python train.py --num_hidden_layers=12 --num_attention_heads=4 --tie_word_embeddings=false --init_std_o=0.0052 --learning_rate=0.021 --schedule="wsd" --decay_shape="linear"
MLP neurons of a small language model. Each row is named by its layer, matrix (gate and up: input weights) and neuron, and shows model dimensions 160-287. Each number is 50 + 12 x the weight over its row's rms, rounded and kept within 0 to 99. A neuron's up and down rows have the sign that makes its largest values positive.
After each neuron's rows, "fires on" lists the tokens most often at its 100 highest values on Wikipedia text that the model never trained on. A number after a token or word is its count.

L5.gate77:51 61 54 67 49 57 34 55 54 33 50 55 55 55 55 35 56 69 34 50 34 44 65 47 50 49 41 53 45 53 57 63 64 40 48 52 58 62 32 62 57 38 43 55 32 45 59 31 53 51 50 55 53 52 47 33 51 52 64 41 32 53 64 67 65 66 21 19 59 36 61 55 34 53 42 67 50 40 53 63 56 58 54 31 44 53 43 46 44 51 45 74 70 75 40 51 53 44 60 53 39 57 63 59 53 43 54 49 56 21 38 51 42 47 51 73 57 49 46 53 54 70 46 55 44 69 42 51
L5.up77:40 59 40 31 53 48 54 47 35 57 31 50 35 45 81 48 46 34 61 52 42 64 69 35 41 38 56 52 52 58 45 50 32 49 69 30 45 48 49 40 57 40 40 32 54 46 33 34 30 48 38 56 42 26 51 53 45 40 55 48 50 68 66 42 39 50 52 31 41 66 40 71 55 55 53 65 69 39 37 64 44 52 51 41 46 47 45 46 32 45 39 41 48 61 49 37 57 63 66 57 39 60 64 42 44 33 65 37 58 36 39 53 60 57 50 37 49 36 42 33 56 53 62 62 36 55 26 51
fires on: "===" 22, ":" 21, " ===" 19, "iv" 8, "):" 7, "ur" 7

L5.gate327:38 39 38 59 47 52 65 56 36 20 25 47 35 56 55 34 30 51 51 64 35 35 58 45 52 49 44 82 42 55 56 52 47 33 44 50 55 48 51 29 54 72 69 56 51 38 31 33 44 43 48 26 49 37 58 51 56 59 58 44 24 54 43 57 37 63 54 57 63 39 58 56 53 47 52 48 65 29 43 64 42 60 55 58 59 56 53 43 42 52 64 40 54 38 53 56 58 62 63 62 50 54 38 70 22 48 65 46 52 41 53 50 45 56 45 39 72 56 54 64 32 38 47 46 40 58 58 60
L5.up327:55 48 76 70 38 69 47 72 66 45 63 49 40 73 35 44 66 33 51 71 29 34 68 48 46 69 46 30 56 55 54 50 34 46 65 63 63 66 36 53 41 54 42 39 48 42 61 47 50 45 53 47 73 67 45 49 77 42 67 26 64 66 59 50 32 45 26 43 45 47 38 43 45 40 44 22 53 46 44 48 27 31 47 43 68 46 63 61 47 39 48 55 69 61 52 59 50 55 41 41 54 60 53 57 56 40 63 51 24 54 61 54 71 53 42 64 67 69 50 70 38 50 60 65 55 52 35 52
fires on: "ar" 29, "er" 13, "al" 11, "r" 7, "ary" 6, "t" 6

L8.gate185:70 73 32 40 76 68 79 54 59 47 34 17 61 52 46 48 34 54 64 55 74 48 47 57 58 52 35 40 60 50 62 39 32 34 57 55 67 60 42 36 70 45 72 46 52 46 45 59 49 54 52 47 68 41 39 44 51 65 37 49 16 50 57 42 63 52 21 58 40 64 45 44 53 54 66 48 33 51 56 46 76 62 51 37 54 34 63 48 45 65 56 40 51 44 53 48 62 63 85 56 47 29 44 47 51 49 45 46 59 23 52 59 56 50 53 54 42 46 47 57 63 41 52 60 51 53 67 34
L8.up185:60 31 65 57 49 69 39 51 37 51 42 62 40 59 53 63 44 53 22 50 39 60 49 41 43 59 66 55 61 55 38 53 55 47 62 53 41 28 44 38 81 46 63 41 45 55 26 45 35 53 39 50 53 65 39 35 61 57 25 46 72 49 48 42 39 42 43 50 54 52 55 67 42 41 48 35 67 61 52 69 59 52 51 43 47 41 49 38 67 27 58 48 67 32 43 43 51 68 56 60 53 22 46 54 36 71 73 54 43 33 52 51 59 55 55 35 23 60 72 65 61 47 70 71 65 46 61 45
fires on: "," 69, " all" 9, " of" 7, " in" 4

L8.gate128:45 23 22 45 61 50 44 48 43 66 53 48 63 42 64 53 47 52 56 45 39 45 57 47 20 59 57 57 36 51 49 53 44 53 65 57 53 36 33 38 57 39 50 51 45 45 55 75 60 70 51 64 43 64 50 53 55 37 57 52 65 49 79 55 44 56 23 52 51 27 49 59 32 43 59 47 63 69 41 53 36 44 57 35 57 58 58 32 53 65 63 45 49 55 58 56 51 55 37 89 28 52 60 30 54 54 54 48 55 43 50 67 48 67 42 42 42 49 40 66 34 56 40 50 53 54 40 40
L8.up128:49 64 37 70 47 37 52 47 59 54 54 78 47 44 43 54 54 39 49 36 36 52 35 51 53 43 58 66 47 44 55 60 51 41 52 43 29 67 27 45 50 49 46 61 38 47 48 46 47 43 39 53 32 21 39 54 52 49 32 52 70 57 65 56 54 56 48 34 42 43 29 37 55 56 60 76 46 40 49 35 50 27 54 65 73 26 48 48 50 20 75 48 58 59 50 67 58 50 56 45 32 32 53 61 52 75 54 55 62 33 42 50 75 61 44 47 55 48 56 63 61 25 38 61 27 29 55 48
fires on: " cons" 18, "h" 8, " Res" 7, "ac" 6, "es" 6, " res" 6

L2.gate693:52 43 39 53 52 52 67 81 38 52 41 56 49 62 51 66 22 51 60 49 46 40 41 58 33 54 47 49 45 56 37 42 42 62 47 63 53 37 41 55 71 61 44 37 46 50 38 47 43 28 55 47 72 47 62 49 42 64 53 59 69 38 52 44 23 58 60 29 80 47 52 33 70 55 54 33 45 28 56 62 64 52 48 56 51 65 33 46 51 47 83 49 57 50 69 69 60 41 42 52 40 40 65 59 49 11 41 33 18 53 48 57 53 46 52 44 23 67 62 16 52 60 63 54 36 33 71 49
L2.up693:62 59 44 40 71 35 58 67 63 65 25 65 49 51 76 51 31 40 31 57 63 42 41 37 37 38 44 36 38 43 65 54 48 67 45 43 36 60 45 53 95 36 51 53 69 51 31 47 49 65 46 52 70 49 56 66 62 50 43 34 60 35 55 47 44 42 53 53 62 39 19 62 62 40 58 64 48 51 37 47 58 45 50 52 80 59 42 39 45 77 61 51 52 38 28 53 65 50 44 44 51 42 70 37 65 13 44 59 35 48 41 65 57 61 73 35 40 65 63 36 50 16 56 62 66 54 65 58
fires on: "\n\n" 54, "2" 14, "\n" 5, "|" 4, " ass" 4

L6.gate408:47 59 66 55 69 43 56 47 29 14 57 32 49 63 49 70 52 49 52 54 40 50 46 45 68 62 65 50 68 75 63 53 49 65 32 67 50 36 49 49 55 36 79 59 62 59 69 40 50 53 59 23 53 34 43 32 56 47 47 69 59 51 45 55 53 65 54 41 55 38 49 55 52 43 49 60 32 47 65 41 45 33 41 48 43 37 65 67 45 35 56 40 63 45 40 44 50 60 41 75 51 43 51 84 44 73 72 60 55 72 51 57 51 52 50 40 51 68 56 44 39 70 52 50 36 42 23 65
L6.up408:52 56 62 74 67 46 53 40 54 34 62 74 29 46 64 34 63 67 57 65 62 39 55 63 47 59 63 70 39 42 49 70 48 48 54 66 51 37 61 37 72 68 54 64 38 53 71 19 42 58 42 57 48 46 82 29 53 52 72 49 52 37 55 39 45 53 40 55 51 60 50 61 60 42 38 36 68 60 49 50 60 37 39 48 35 36 42 40 72 45 59 47 38 30 49 51 40 68 47 43 52 53 33 63 49 46 43 58 51 50 45 87 51 45 48 46 52 34 58 59 67 36 57 43 37 36 68 66
fires on: "-" 23, "|" 20, "oc" 8, "igh" 6, "il" 5, "i" 5

L4.gate84:25 27 46 36 56 36 39 40 46 41 40 49 59 30 41 63 71 50 53 39 55 49 54 50 35 59 45 27 48 50 52 74 45 55 49 70 31 66 57 55 63 63 50 41 16 42 40 71 43 51 39 56 30 46 66 64 70 60 52 41 49 60 63 57 59 52 34 63 36 58 51 44 49 58 36 35 42 62 51 42 31 35 49 40 50 68 48 42 44 45 52 59 37 45 63 58 63 32 40 60 50 15 49 59 51 46 70 56 61 24 57 56 36 47 28 48 51 63 49 45 35 62 48 57 66 55 50 50
L4.up84:34 30 38 52 54 43 42 57 35 58 44 43 67 33 50 41 51 63 69 65 41 44 44 49 43 48 46 30 50 49 68 51 58 27 40 59 52 52 17 59 59 68 62 64 23 55 51 73 25 59 51 49 49 31 57 54 69 48 41 44 53 69 89 39 61 48 78 43 36 28 43 48 44 48 38 58 41 42 42 31 72 41 61 31 36 46 51 41 59 49 64 57 42 47 46 56 40 54 40 74 68 30 38 56 34 62 50 42 62 56 47 41 49 51 29 62 37 46 56 56 48 40 46 48 61 41 72 58
fires on: " res" 34, " eng" 17, "our" 15, " Res" 9, " Eng" 5, "ic" 5

L5.gate447:51 48 49 45 29 42 71 63 44 51 40 41 54 39 49 61 43 34 61 41 47 60 35 66 48 67 65 59 24 48 59 57 52 49 40 58 43 46 66 63 58 55 69 38 46 47 64 73 45 41 65 30 54 46 60 40 09 44 35 52 50 54 48 36 56 38 49 49 60 38 58 54 58 47 56 60 53 65 43 51 50 62 52 66 18 61 50 33 44 78 49 30 64 25 64 46 57 23 47 45 57 59 54 68 62 43 43 57 50 38 62 33 71 47 40 22 37 33 47 44 43 30 83 62 47 25 62 45
L5.up447:42 36 47 52 43 65 44 59 50 42 62 56 44 51 53 47 50 34 46 71 54 58 46 57 62 62 45 49 70 53 61 42 47 60 63 57 51 62 47 38 57 47 48 45 42 35 69 59 48 61 66 30 41 48 52 51 27 57 50 54 52 52 61 29 59 56 46 55 67 45 51 41 60 46 43 29 33 59 53 39 60 57 36 59 19 71 55 42 53 40 53 44 55 76 49 37 60 48 70 63 73 45 78 42 43 41 51 49 64 55 75 55 60 56 27 45 35 22 56 65 48 47 73 60 41 29 61 50
fires on: "o" 69, "ou" 14, "ot" 6

L5.gate322:39 65 59 52 49 39 61 36 44 56 68 59 40 67 55 60 61 63 67 54 48 46 60 69 52 44 42 64 47 37 51 49 53 39 48 67 52 35 67 64 41 49 60 38 45 31 46 39 34 41 45 51 46 52 51 63 55 64 60 60 34 45 43 59 56 48 66 34 34 32 39 64 36 50 50 41 51 56 68 36 55 56 44 53 59 43 44 47 58 54 35 53 52 54 53 60 54 61 41 33 25 50 41 68 83 36 69 61 52 56 64 39 66 29 73 61 46 59 55 68 49 61 37 64 51 52 65 44
L5.up322:45 63 30 36 49 66 59 48 51 64 56 39 57 61 32 63 51 58 40 59 50 47 50 36 52 39 38 46 25 58 48 45 64 49 59 64 43 53 58 49 73 42 47 40 69 42 57 63 28 80 48 69 39 41 60 46 36 40 51 38 37 62 55 50 52 80 40 43 54 70 30 57 50 70 40 38 45 55 58 37 58 54 43 53 70 66 30 44 42 55 44 46 38 26 48 57 60 42 52 42 36 47 54 76 40 36 59 45 36 47 42 38 64 34 36 49 45 48 42 49 60 50 65 64 48 58 51 46
fires on: "um" 23, "ot" 15, "in" 13, "an" 9, "un" 9, "as" 5

L8.gate760:40 51 48 33 46 60 57 53 67 60 34 27 41 34 66 52 51 49 57 73 60 50 30 49 54 52 73 51 69 51 37 61 64 46 46 59 67 29 51 46 53 24 51 55 55 51 57 60 47 64 32 47 39 48 54 51 63 61 46 61 37 47 51 52 44 72 60 49 51 68 60 43 71 65 57 60 64 34 58 36 78 53 43 61 70 42 49 32 66 37 73 59 46 64 42 32 51 48 57 57 62 33 38 21 68 53 46 50 30 40 41 45 60 50 35 46 24 60 51 42 51 48 62 80 54 51 66 27
L8.up760:47 49 56 48 43 76 63 36 37 48 55 28 54 29 44 47 51 54 63 67 51 59 61 62 55 40 51 52 62 78 54 55 36 57 43 74 40 25 54 49 60 50 43 43 54 66 54 76 57 67 34 43 46 51 37 40 69 49 48 39 43 50 75 69 44 44 59 55 64 81 63 38 67 56 44 31 53 51 56 79 48 53 58 39 34 55 42 59 56 40 52 39 46 36 39 41 38 59 64 53 46 54 45 63 56 28 68 52 47 55 56 33 66 56 52 29 47 49 65 48 46 50 41 62 91 69 69 51
fires on: " in" 47, " from" 13, " at" 8, " of" 6, ":" 6, "ended" 5

L2.gate48:34 48 32 77 52 63 43 35 47 49 51 45 54 44 43 30 55 47 44 46 49 55 81 64 61 64 30 50 44 69 86 38 34 31 19 33 78 53 44 59 36 68 34 39 56 47 63 48 65 48 28 63 57 35 64 54 63 56 57 39 61 31 38 46 39 39 40 49 57 56 44 30 40 37 67 53 18 42 32 51 48 61 60 54 42 70 57 40 61 37 36 48 55 50 40 55 57 64 56 55 44 44 45 48 36 56 47 53 52 51 42 44 36 62 42 47 48 47 46 50 34 72 47 56 47 72 36 54
L2.up48:58 55 55 56 65 50 31 33 54 36 85 41 60 54 50 69 43 42 55 41 42 50 61 55 51 49 37 66 61 47 62 58 35 49 41 50 75 74 47 45 51 51 38 42 51 47 56 68 51 53 49 53 62 56 68 54 65 40 68 31 58 59 40 52 49 27 38 48 36 60 57 45 47 43 56 43 62 44 65 41 60 42 56 50 41 54 44 40 60 30 42 28 39 72 63 62 51 49 34 38 49 43 52 46 36 49 55 32 58 42 69 31 46 52 45 72 59 48 29 60 49 61 52 21 49 57 51 56
fires on: " vers" 14, " [" 14, " ed" 13, " pro" 10, " iss" 9, " mod" 9

L6.gate618:55 74 41 44 50 47 57 47 47 53 61 33 44 67 44 64 48 50 60 63 65 37 48 76 40 60 40 62 46 47 27 58 35 60 57 66 60 33 55 56 56 53 44 52 44 39 55 45 34 70 44 46 41 67 61 52 46 76 41 60 45 59 54 47 43 60 46 47 46 69 52 32 63 61 44 43 60 52 39 58 66 55 53 36 59 36 60 43 49 37 71 62 53 20 40 67 56 48 39 39 33 43 50 68 57 43 45 08 46 51 54 34 32 52 64 48 43 51 48 49 48 39 41 36 71 48 72 45
L6.up618:43 75 48 53 57 84 39 43 39 57 69 40 47 58 35 42 41 59 66 48 16 43 52 49 44 61 67 41 44 44 47 57 70 44 72 37 61 57 61 47 33 33 41 60 52 62 67 48 52 57 72 66 40 36 44 57 49 56 29 51 49 61 48 66 57 44 66 54 39 41 34 36 40 54 35 52 29 35 35 28 55 58 17 45 51 59 49 45 36 51 42 48 50 56 74 62 69 48 60 41 68 48 44 48 48 54 41 42 43 43 25 59 63 40 48 37 53 57 41 66 69 34 46 40 49 33 57 56
fires on: "e" 15, "un" 13, "ee" 10, "o" 8, "an" 7

L2.gate435:50 34 48 59 62 50 61 49 41 43 57 57 42 41 34 43 31 45 47 43 54 50 60 73 57 57 59 60 40 53 55 50 44 41 30 54 53 52 45 65 47 48 37 34 40 67 48 61 54 58 29 38 32 42 37 31 72 44 53 59 57 29 36 45 56 63 76 54 52 31 57 18 39 58 35 46 47 58 57 44 56 54 47 50 62 64 53 56 59 44 56 44 59 63 64 54 62 54 41 62 74 56 54 33 32 48 62 63 52 53 67 39 63 46 52 75 35 45 44 42 49 46 63 26 53 38 59 41
L2.up435:66 44 61 54 52 49 45 33 43 33 80 42 58 63 31 61 56 48 46 37 38 37 64 34 45 61 62 41 44 51 56 44 34 44 21 33 54 70 47 57 64 45 49 40 34 27 47 49 44 55 38 69 34 34 52 49 67 34 47 53 45 51 58 45 43 27 49 20 45 37 50 45 36 61 62 43 53 68 53 58 48 51 56 69 26 58 54 34 72 48 60 47 52 26 58 49 66 53 27 37 41 63 43 47 48 50 62 41 69 38 75 43 38 44 53 55 38 33 67 65 51 45 67 71 28 61 50 51
fires on: "reat" 31, " mod" 21, "ft" 16, " $" 13, " ed" 11

L8.gate356:65 34 39 58 67 46 37 42 25 33 49 53 38 42 63 40 51 52 59 53 38 27 65 38 64 54 58 38 28 56 53 61 48 30 60 51 53 37 38 45 51 55 48 50 50 44 53 49 40 52 52 57 67 67 69 50 53 46 30 32 47 51 43 67 58 47 61 54 53 41 67 43 53 39 46 44 47 61 64 48 38 11 50 41 79 49 27 69 38 50 69 52 41 66 42 62 52 49 66 45 44 52 65 54 32 60 66 44 48 68 42 59 50 68 60 35 63 31 47 39 50 58 75 79 37 51 51 49
L8.up356:40 37 61 63 76 34 42 57 36 40 51 54 57 48 36 58 55 47 72 50 62 27 34 32 62 49 48 45 57 70 53 53 43 30 46 63 55 62 47 52 59 62 59 63 33 65 48 44 45 59 52 59 41 52 67 70 55 48 56 64 32 44 40 49 60 53 58 44 60 57 44 64 51 49 52 45 42 67 52 64 34 71 45 56 35 35 45 40 39 51 61 62 48 30 57 67 49 50 58 45 63 53 63 38 40 47 60 46 46 58 41 51 46 61 42 58 61 48 67 55 40 37 44 73 79 77 65 82
fires on: " f" 22, "ical" 14, " polit" 8, "n" 8, " var" 6, "-" 4

L6.gate55:47 34 55 46 36 74 51 53 51 54 52 45 41 62 58 55 65 61 51 55 51 41 65 49 55 64 50 61 46 45 65 60 44 44 44 54 64 53 50 61 29 35 47 62 40 52 66 41 36 36 61 41 52 54 39 44 31 57 53 48 59 54 52 49 50 64 50 57 48 53 52 56 56 55 57 56 45 66 51 41 72 63 50 62 43 34 45 64 49 63 59 67 37 47 45 44 59 60 45 56 46 47 59 49 39 35 52 44 53 55 66 48 41 43 45 43 42 37 55 57 68 21 26 62 44 19 48 22
L6.up55:45 51 49 52 50 54 56 35 63 51 47 68 48 61 47 46 43 70 56 41 48 28 67 60 34 58 45 44 50 63 40 34 49 54 71 33 43 48 55 68 53 44 38 22 42 45 46 48 47 38 69 34 36 33 63 34 46 46 51 57 52 46 35 33 38 58 52 47 64 47 25 56 64 38 62 50 50 47 36 61 56 61 37 39 59 44 38 49 46 51 43 47 45 59 43 34 66 51 39 35 72 53 52 53 48 57 40 29 50 74 53 37 64 31 33 58 35 59 50 68 49 25 29 61 46 44 58 60
fires on: " first" 17, "en" 11, " two" 8, " one" 7, " an" 7, " An" 6

L2.gate24:79 54 59 38 49 51 39 56 28 54 61 33 40 48 43 61 60 38 63 74 29 48 34 45 45 38 52 47 62 40 39 33 48 31 48 72 51 47 88 72 59 80 47 32 49 40 38 67 54 53 58 40 57 51 49 47 46 34 49 42 45 58 51 58 32 54 37 46 47 58 59 49 49 44 36 33 43 38 51 52 38 31 58 47 35 69 75 46 55 36 71 33 63 56 57 44 55 57 55 40 61 48 33 73 41 36 52 43 46 66 44 42 59 56 51 62 37 60 59 55 56 59 35 43 22 53 43 56
L2.up24:67 43 62 57 50 75 43 65 39 45 58 52 42 71 39 30 61 54 41 81 23 41 44 47 60 36 60 36 55 51 44 36 56 54 61 33 48 40 62 70 65 83 45 35 53 38 39 57 53 55 73 26 54 44 56 31 62 40 44 69 54 65 54 68 28 81 49 45 35 61 44 62 52 52 65 42 43 40 36 78 37 47 65 66 60 64 67 46 75 56 45 38 57 50 36 74 59 44 66 37 48 54 66 56 42 64 61 46 44 50 76 60 45 43 62 53 56 62 43 55 61 49 59 39 28 50 33 73
fires on: "ar" 31, " Car" 24, " Bar" 17, " Char" 16, "al" 7

L5.gate312:50 41 66 50 43 41 54 43 47 70 58 51 58 33 48 35 40 53 69 76 38 32 58 33 65 45 63 43 31 46 44 46 22 38 65 32 33 38 57 53 34 42 51 59 30 58 60 71 48 58 46 59 24 45 42 57 39 60 68 45 60 51 38 36 65 43 66 75 68 38 47 60 52 51 20 60 40 53 45 51 61 47 49 40 40 52 54 38 48 35 40 38 75 54 38 56 55 41 49 53 51 49 43 53 58 31 45 65 35 59 65 53 39 52 52 39 57 47 50 53 56 34 47 53 37 56 49 52
L5.up312:58 55 43 57 50 47 43 47 29 57 49 53 51 49 42 51 50 53 61 61 48 56 62 57 40 50 36 34 47 48 43 51 23 49 59 41 40 26 38 34 66 52 43 59 47 44 55 69 50 67 51 52 45 48 36 75 47 63 78 39 65 59 71 52 59 43 44 61 30 75 60 42 68 67 60 46 64 34 43 45 50 56 55 58 74 26 50 49 35 34 52 50 53 47 61 54 65 47 52 62 47 66 46 54 57 44 33 64 59 38 67 65 49 30 56 37 60 63 55 44 51 49 70 57 44 50 66 44
fires on: " found" 26, " took" 15, "ut" 11, "ound" 6, "h" 5, "ong" 4

L2.gate61:74 55 51 46 50 82 69 51 51 30 49 54 49 39 60 50 60 59 69 59 51 42 50 48 28 58 70 33 38 50 54 73 38 32 50 57 53 68 48 43 52 52 63 48 68 41 61 46 50 43 76 54 47 46 37 50 64 51 61 46 65 54 78 45 44 56 37 47 59 44 43 50 41 53 59 42 50 52 29 26 51 38 65 64 58 41 66 40 55 60 45 45 49 60 28 59 72 56 52 45 62 46 67 39 66 40 41 67 57 48 73 69 53 53 41 30 58 33 56 50 68 23 45 56 53 49 48 43
L2.up61:69 73 52 57 50 99 67 50 40 50 70 57 56 32 50 44 49 48 56 60 55 29 52 55 41 53 54 37 49 69 54 57 45 10 61 42 44 87 54 50 47 54 54 54 59 26 47 57 55 34 70 44 44 40 52 56 61 67 33 53 48 58 87 45 25 49 46 52 46 56 31 47 59 61 47 55 40 54 50 24 43 32 38 63 53 39 65 36 53 47 54 29 52 49 42 46 74 48 43 40 38 64 58 44 56 49 42 59 61 37 54 66 49 32 33 51 63 46 46 53 59 36 29 51 53 45 54 47
fires on: " Cent" 41, " cent" 19, " ." 9, "ent" 9, " —;" 8, " ent" 6

L5.gate134:50 50 28 51 49 49 47 61 50 55 33 45 19 49 41 45 82 44 28 52 67 60 52 81 59 67 65 40 36 39 65 65 53 48 63 44 61 73 46 41 45 40 23 52 47 43 38 63 38 65 57 53 50 40 60 40 45 66 55 32 71 52 44 70 49 64 54 54 42 53 65 58 70 48 43 45 52 19 45 57 57 34 48 58 54 48 46 57 72 37 43 57 42 55 28 41 21 53 49 48 47 47 41 48 54 41 39 48 48 58 47 55 69 45 44 59 32 52 41 59 57 62 79 28 43 63 68 50
L5.up134:46 59 58 52 69 34 69 57 36 53 44 85 39 52 56 58 38 48 33 51 61 66 70 54 52 32 72 69 65 46 41 43 59 54 37 46 42 46 49 36 57 58 59 54 47 63 44 30 66 68 66 60 53 40 52 78 47 35 46 43 38 45 37 56 75 29 45 54 54 71 44 73 42 65 45 63 65 67 45 56 60 57 44 53 44 62 52 54 62 74 70 55 50 60 46 65 67 36 33 54 41 68 37 46 39 50 49 32 50 61 72 40 63 65 59 34 55 53 59 46 19 45 49 52 46 34 49 53
fires on: "an" 17, "il" 11, "l" 8, "red" 7, " Paul" 6, "ard" 5

L2.gate747:34 59 66 49 75 52 32 47 49 43 41 62 41 51 34 27 40 24 74 52 39 51 72 65 56 65 64 50 49 56 38 56 76 54 59 60 55 32 63 44 18 35 40 42 42 41 28 56 42 65 47 57 60 69 48 67 50 39 60 47 45 60 54 73 63 37 15 46 52 61 62 54 46 47 62 31 54 49 53 41 68 47 49 58 49 56 66 37 41 34 44 49 43 27 32 51 53 38 31 49 66 53 54 37 55 20 51 47 41 64 45 44 48 58 60 42 65 45 31 30 42 42 55 52 58 47 50 47
L2.up747:28 42 50 56 45 37 65 52 49 44 41 78 24 72 69 35 43 54 59 52 49 45 49 61 41 52 57 40 55 54 38 36 63 30 49 31 45 59 36 45 42 41 54 32 49 37 75 47 57 49 63 44 52 47 49 36 58 41 62 67 64 57 54 66 44 38 69 48 55 52 77 64 76 58 47 58 56 60 57 48 44 49 54 46 50 53 36 61 50 60 34 66 44 61 62 50 58 55 40 65 38 68 54 48 56 50 41 49 49 32 46 33 64 49 47 49 70 51 47 77 36 50 58 46 57 45 56 59
fires on: " form" 23, " original" 17, " Lab" 13, "form" 13, " former" 10, "ab" 7

L5.gate19:67 48 55 40 51 44 51 62 61 45 45 59 70 62 37 50 45 50 36 56 73 47 38 29 38 60 52 46 43 49 59 52 59 60 63 36 45 50 60 35 51 71 54 74 45 48 47 87 55 51 54 41 52 42 50 68 51 39 37 59 39 55 47 54 38 39 32 48 56 56 56 22 60 48 62 51 43 47 41 40 46 45 42 33 29 67 40 51 55 54 58 45 45 35 62 40 57 42 53 38 55 41 56 54 58 49 54 50 51 37 56 38 44 30 48 49 43 47 58 46 31 42 66 73 45 38 67 56
L5.up19:53 41 46 36 57 47 65 46 59 44 52 67 45 51 64 46 72 48 41 50 52 57 34 55 36 55 56 55 41 56 53 56 57 49 45 28 38 29 50 55 48 70 55 44 35 58 37 69 59 55 68 50 37 56 43 36 59 41 39 38 38 37 52 43 28 70 51 55 40 34 41 25 45 53 44 42 50 62 39 55 36 41 40 47 40 62 38 60 30 15 46 48 34 64 55 41 82 76 41 33 42 46 55 71 36 53 57 49 76 53 29 55 57 38 58 52 49 25 71 42 66 37 46 58 54 42 33 51
fires on: " us" 14, "\n" 14, " requ" 7, "ite" 6, "el" 6, " includ" 6

L5.gate472:40 50 42 56 42 52 63 40 58 62 42 59 43 42 40 60 48 45 70 51 52 62 27 67 37 71 32 54 50 43 57 39 57 44 71 31 61 48 43 38 63 48 58 28 53 73 56 68 61 49 57 55 45 50 37 23 54 48 68 50 63 27 41 54 37 64 39 50 50 53 45 36 54 31 54 46 47 49 62 48 37 35 35 46 27 60 35 47 54 30 55 54 45 42 73 33 59 35 14 55 49 64 55 57 38 34 35 58 38 39 54 50 64 43 60 62 28 40 39 56 62 55 39 76 47 59 75 62
L5.up472:43 42 39 74 41 71 66 33 45 59 59 53 57 47 39 61 50 51 58 76 48 47 58 52 59 44 56 67 40 69 44 50 37 58 47 60 56 60 83 55 53 54 44 51 44 45 68 37 48 71 60 33 39 51 49 40 32 51 58 57 41 62 49 48 50 50 73 43 67 36 46 31 49 36 47 47 24 52 53 40 68 53 57 54 38 51 27 54 59 26 45 73 48 55 37 50 59 82 46 51 51 63 56 66 36 51 59 73 44 61 59 47 35 60 53 62 49 42 51 42 60 40 64 73 61 45 29 50
fires on: "ig" 26, "g" 17, "e" 10, "eg" 9, "o" 7, "ug" 5

L4.gate548:61 69 61 41 46 52 28 40 33 49 23 28 60 45 54 33 51 49 47 58 55 56 51 40 28 69 54 66 67 66 47 34 32 40 58 44 71 52 44 60 62 43 47 47 36 38 33 49 52 52 32 58 41 46 55 33 38 49 32 68 67 44 32 39 41 62 67 48 60 40 31 33 66 55 65 24 51 36 56 48 60 43 26 49 41 65 32 57 60 49 45 59 61 63 60 47 69 56 28 47 46 44 63 47 53 59 64 28 44 42 61 39 43 49 58 44 36 49 46 50 72 50 55 42 62 60 57 21
L4.up548:45 64 56 59 52 69 67 38 35 52 51 51 61 43 50 30 58 41 58 50 67 84 45 35 51 50 48 38 55 71 48 60 63 54 49 49 67 34 73 57 56 59 50 24 37 39 71 41 51 45 71 47 38 49 39 26 37 51 61 55 60 52 32 50 37 69 53 50 46 43 44 54 61 50 63 48 54 54 61 46 46 56 19 55 52 57 37 61 29 60 40 68 54 22 58 37 73 49 49 50 58 64 60 48 64 41 54 55 44 35 51 47 23 51 78 68 49 50 22 62 53 38 51 47 45 70 39 52
fires on: "ia" 31, "ij" 13, " Europe" 8, "ina" 6, " well" 5

L8.gate125:45 61 73 65 35 43 67 75 61 39 59 68 46 62 41 49 48 64 52 44 52 55 32 53 39 45 53 38 75 65 71 59 40 42 63 51 62 53 54 51 65 46 44 28 58 56 42 44 63 52 37 36 41 42 46 73 64 27 58 66 34 32 62 65 57 49 86 61 41 44 59 49 56 55 45 47 41 66 49 50 34 46 49 47 62 47 72 44 62 59 56 42 35 66 52 40 46 47 54 60 48 44 33 54 38 72 45 51 50 35 32 56 35 46 65 46 74 33 66 54 44 79 39 51 59 77 36 43
L8.up125:59 44 62 51 50 72 43 53 45 56 36 65 46 57 44 46 18 31 60 71 75 52 56 46 33 47 51 55 37 56 60 59 49 37 48 20 55 43 26 63 44 60 28 64 70 56 70 57 52 34 48 48 63 53 63 55 53 60 50 61 56 45 49 25 50 44 57 62 64 44 47 45 57 63 54 37 47 64 82 64 38 47 55 37 70 46 48 65 53 45 62 57 49 38 37 32 45 64 48 44 55 51 71 55 42 46 57 57 38 49 61 70 72 57 41 38 32 44 49 71 53 36 54 41 74 60 53 57
fires on: "it" 17, " was" 14, "and" 10, "l" 7, " were" 6, " they" 5

L8.gate321:42 35 52 54 59 56 20 33 38 46 81 37 53 70 50 44 51 49 43 66 56 30 35 61 34 51 76 44 46 55 52 50 47 48 25 52 61 41 45 17 97 41 54 41 56 64 70 53 58 35 43 36 27 62 63 74 36 53 44 62 53 60 48 55 50 57 63 54 50 37 33 62 38 47 45 35 55 49 27 52 39 45 59 66 43 64 66 58 38 40 32 44 47 44 69 45 36 40 62 54 63 62 57 64 58 45 47 57 41 61 58 57 67 51 36 67 60 44 50 51 42 50 52 33 60 66 22 49
L8.up321:53 42 59 38 46 52 51 49 39 58 61 38 42 36 51 43 48 58 44 61 37 50 35 44 75 70 57 52 67 47 33 33 56 70 64 32 57 85 63 47 38 47 69 43 49 49 44 45 39 55 62 59 51 39 44 51 56 63 60 46 51 28 58 41 66 48 70 38 51 45 27 68 65 42 74 73 63 51 45 44 72 56 57 36 63 38 32 45 56 44 50 57 48 29 63 66 52 43 62 22 58 65 57 53 66 35 63 65 59 55 43 40 47 44 35 35 47 33 39 44 40 50 61 60 66 57 37 52
fires on: "'" 80